config = dict(
    num_attention_heads=4,
    bias='none',
    beta1=0.9,
    max_seq_len=256,
    train_tokens=1027000000,
)
MLP neurons of a small language model. Each row is named by its layer, matrix (down: output weights) and neuron, and shows model dimensions 192-319. Each number is 500 + 50 x the weight over its row's rms, rounded and kept within 0 to 999. Numbers have three digits each. A neuron's up and down rows have the sign that makes its largest values positive.
A block is one neuron, or neurons of one layer that tend to fire together. After each block is what it responds to, as a language model described it from the Wikipedia text at the highest values.

L5.down35:652582497518596476470591496515621463509432488517491562496432566580545531446473518511548557523542480405537524552414546436483493425582542544511497468477480501605525481484447583577502496497532477499439542556446546510453460518523477451554484518520498447515525519520522509515474414463490452461568402514511556544497565467489455514491521521488572393473606496472478464473539515516544480580461
L5.down49:428517461522476489552490482549452582456593558446524515593502490488481543450556515444466463490479468473437445449582498561522480429459480498555478541552465497525495496542526506481483538553363551465542532494542500487483506477507489446518558453548469448458417558533522497550519529607554483529473527416441477451584515460553516559467496535585461438518457547399501513441522490428541485436465
L5.down54:476497434563598450510453466524493537520574480525433496593500448546420422568572458558457515497423513528513452514524573405578491467524494485508470405513547535509488561495527502452484499494530528513500459502556555530460488491425571521482498518480529486484454448505498542555522616428471599480435516406448528410516431510557413478547450496466538462489526497519495529507483530437449484475472
L5.down57:545535466548473457429563461434561509529414511512488520539499420515523467549505503505466536456494545505562554427537584543455453482458480509474505524432472515503618517511578453415501557461513491483514456595552466474594536564429444514536552474437496510498477457436547517531542522457516500463456521532551471493474512510487561535457561563426483445451472491583575500480480538559463659518405
L5.down114:536489480390488529533471512474485468581446504434569375506473472558490485532406444544539396492538527488494518547529467540514562505605531414480586523426490496478529451553479545506507529503474492566485510508558508522491503505432466542478583468510487529602571518514402565537553405540477426444543333561469538460525512526441504419495495505480539545632522535508632550522542597507499606522512
L5.down233:476498458538515478462475514496472508463493463545469444542535505564440438571510479566441537469453471525499533535444603472552446445535506537589499422534564495459477564542499489527533468439516502414487443527554465525419501466407518554524522476515492519505472460498491586555492532413502525486515558456408525429497450489512466486510409490512491437433550480472411479528495510429466499505436
L5.down239:422522523511460473489502493476441502490521492476517509564442458506458538486606491518488483516497512481465450542433474522501555456552534498520516445461492553518473539553515499418415424498458481546524484462552510537441610576451464514567514416470548546429530573515491487493484560501462480463541520341484485440532414478524559504549481528582477476525440547467605493551413442543454523438520
L5.down308:403458457433520501528510465457569536613514427481577557454555485520561509526524477518558549440522564434494492537428413422478620411584475505461449459382505520438552468551514472534465516482522519544463519585441530487444450499507387457579513575516544510566523515488530635484479516535528442439427490542485497437542472496460468467472550483410546482564533546490541443447485374583483480464548
Description: Person surname endings

L3.down1:464485478531499394549507484496408496452455511400520404445514410531642559417576528510485593503510510438591463403599470507566465511594546509446579469547529591510454469515481524604506561532438541407462441473532408489484548430517495492506563487570491454489461603514434522553496503489476510534430534542582506521466500508422540497496468472519475479546538582477551596569476550480525537536520
L3.down62:491467522494523590494522487544479493505462596424457597459464504583380563506359504421461426460423549473475525503445512519490478451553499519515447483465437477482487508561461421567451465474450462527506519406461539554553596525578502475484488556517411587583548506498400562433489518528600432505535585481502465490528454497561529561483466493420472520478486511493522468501468503400617533381427
L3.down92:411619470530540367474496486431522468488465443470592468436473421413427507500474435490486529464445492484435510394483507465470505559475510461521575534483519425523486537469384364529566404385485579447545457490453485495559445504501432527539581440570457477481545475522523503528444561569472473507431542498561522488549465550442421489501498466483527402449392490485483469485423504508564478588437
L3.down249:505440493537557488482457508479590544487547478519451531470445435537490457533479522482549487443470506536479468540569511431485445565550567544594538460482528440509529443523458496565493507525452503473403607387468589452535417580501478568367569488525449552548452476537529513429519555517503528464527430609483462449486491496487455446526548507440598476531589456480510565520475450485444477493536
L3.down322:451487438554586526476465503522402394365586450542550483504498431439513506475522536500532459496457434530514564480581481522547450474522484517475471513427535560509524560453473491465561539475503566473460443614499537438557521515595524580490536546459508569472480466505459500482552540528571492459459496529464565548453542472615412499516556567571477489499517556481500497460422584401480441460565
L3.down355:528513459542471534456451568592441492562550489548503601543531447476452438530543448476557476519548474530486447468446454539489496482519477495485492518518467597498494441497543498512502489504518456475575470569497468464524459611471527503523440504604522548594441516496566557479493545526479530479411514377461534450522416558504456427422503401444532442454459558492444466468473371435620403560500
L3.down371:434495420396489385461506581551445478535428497444477482475498455473419551538483459495532511433484438462510428487547483591539485474456556499433576545534436481420432478495555488556545473483495457544487435528430502469456502455513537399479457576555470538414450483496398322540481486539530495479427429537568547577437507475481460581593517517560509499487510483526545573542499501504498550469502
L3.down389:509438460473523510519405551516469375463524545445546521440497416465419514521481481468501479435407478547426498483486632523460515578571495438460525442540482491498464484472433518454463569454452496517443559618515421412572480459469503449431502469507488483465475492445488504471537512479455467387447525545534466516508497430544480468510502549423480487490518464406513442604384451464585540425511
Description: End of personal name

L4.down400:471472585523485571508546573504556598449464466544500491500563513451450447512452452569455476527454471571457597497478448354448456479489466454547559537462530457466482538456521519560439491477553617548547499452467550493522571584404413356514517568461587467444452539401484488492536537492533517468453377536519411492504600425529425431498549483506510418520573518468502554524533449529422543431539
Description: Sports stats table structure

L3.down12:485533501431511475481467472539505405420535445523530507498394510457511462537453444400437493476523531452413540549526441376628503585510557557551546503409560515525481467455549534463436563431495518543496458484492442569486447542394446499496560541466494488461465511459548388506537516447494522447520486421559469454502455453438448430474460439492571447474397440474523504562517504516421496483516
L3.down15:464451556540547472420511429494558575555422497497503514547431513480436490436532538507581567500432477512474535427489537438472586456576489456469530541471603494617542525453449439470457465538592531478544450471490498434479575501595420425557458536440461486534499415555594546522450480468539429498509449434519494467493489502500501579506480447466488494452475408588467473545429481498454449547489
L3.down171:536502467498490509418489569522474468481469567418469484498446537512511461492470554427577466473567572494567556508649568524540512490421533434616519460494491502539524583525528542591449531412468488447526446484450560574490472566500419530517532400476463468549456529519489556415503526574494442491474320529504556488545533507505516503349447530466470439506505537507468518524495469485454538631425
L3.down230:516486523574512512444438509508506506542479453486458463566476451442487485507584528411472441632532635457542510488444452517551515508483447580483414550527453477519525513524417495599555503496495563568473455504619503485538476446534606550440446606497439481518489510494578455550437507474533532493493493371617458529532568505526516513529492492457559464544455428506472533500541502564424454527503
L3.down234:497411528579534524481437460491495541586454520489460456454455490542371472499450472509504518549553562506596508513479484585580478529540578544505506521533380511577572495505490517524529559433512569493507551515582544483425468570467506478485462530474476606517508477517489588448562438441537575540510472449516460468601566564546635448491593522473442485487472494514578514480551530534535631461505
L3.down315:564496430556441446457447623541512513527509411489533444518487573495432450491494566465482386471607520461496532558494452491528428559402503488498573535531586381558542490419612470506596471576482490501490430462489545561547430422525477471505440535564455527540564489514512523563541402477522482513506548526512491424494443473454449461466484534527435499443456473504440534472533583500509430508511
L3.down359:404431521510469536523448510525427536462570527411539321464503573542458440482589543510537506492416489562522538535492403538625520518562550556607539513447347555528512414427483471503473468546516534508545497572537430544471492554453525496520405504603458477595447491517476406428497513516486530521585530480474461518481482535473533516458504448506591550465387479440495435528569509529524427517478
L3.down442:530460505432529442493487442494445406402464439425470438464560513512539468518470563525539525531470501500477477519462501450529440499565562513516540498577474453499513464531551532504501452540521518485544464592522405492504514378605510479479497464548636538499590532476458480453480500463538607510512495465595533534515423533527557554545546515563487499543477524527534517506522418590503507415419
Description: Row-start markers in infoboxes/tables

L5.down1:447572570479542446449511489459512564373497492509549452476543532555513502454480530636489542507640468452374588549566455546444510481560522438544510479451568434496449586546418508365484429491504565478525490452513437432506496515539471515473534454527439392480474516432491603499510502558480476407511502518553452452425511542586471466503518552583509486462516526510501514555449584532488516517465
L5.down28:483490515505523579437527511522468443569529550503516444397557487491521581561463497422505527552445503408535516516497527490471474512471443445510514571454512518484591502555497499553524474531407562497556561543461542489486511547518502676552448477475507562502482437427622526526488456579475467421513439529489443532516539425520576473459513501439497515481483536535505436575538447511452544500501
L5.down73:460462479500552467451436477422455478604489570558576594442538476489511480477567440534565470533469477538477468510477402648528463432520511495491512479506523584507463585470477484566455525564480530461526536531479635564468496517468531599532474448488511531454477505450493564507460573573541445400546487528442450489512485507573523496487530606501543564480507474548479497451453387496441507433408
L5.down87:553468575511460456475537468530399555458454427543482462577545510591520508525457451475456474630506512439499592434471483527481456544531611599471565512488524505520436474423519481415626501503560466498488484474543488480581446518524470478496426534470530580493485568537492481473427494491544586433438526494584507439520510437476558523516413580492502466497529435463690517484450430501547490483494
L5.down230:438533578510489474547443512511402507541493446465484505406499500468406468507420512570472528560537462515558542602535419469425565543516558589442462437515496532482419484390480500563557500463440508502496439552524504505562401436429577447448500498481490482503560556607478457479510516561470450481544477435500492526537471544512479393505557418399576504569502469444561446525488442406496438631437
L5.down378:497472422525549431403475539585504499492541610493509492447451502446580512417559542588541572491497454592477547573522450521537480413453477523544586524519545514444528510393518524564543549425536474466474423441546453506529509484500461500516400490475484549444448500445433452557511431499481519493522557560551478507438506567524432549493540556470410494435554539585545511498529544490487554587508
L5.down390:490491564492486498510497515442492475447469452503505498486550615491501461461580486503450488517506508534574569498440479480491529571490484640468459554519513492495534455492449496480576457472551451430454526533509442530585477398476452519480466432517367501546528421469383521607454552535519485514640428571595492514477486473574462584502514477359535392487500430531445483438534542528506515520451
L5.down416:466447488497461534616530430457489509507558533489517548459442436538513521534478469484567453436587545448435546451509497431439522478539497515469462503477517598428620426602548513397553569478463536560307540506457557497423551535422477396567547513544534534480477476428515523493353482504490542456534507527526464529526395423430580515535515576589404477548432582514494599518486526469538470502511
Description: Location-continuation tokens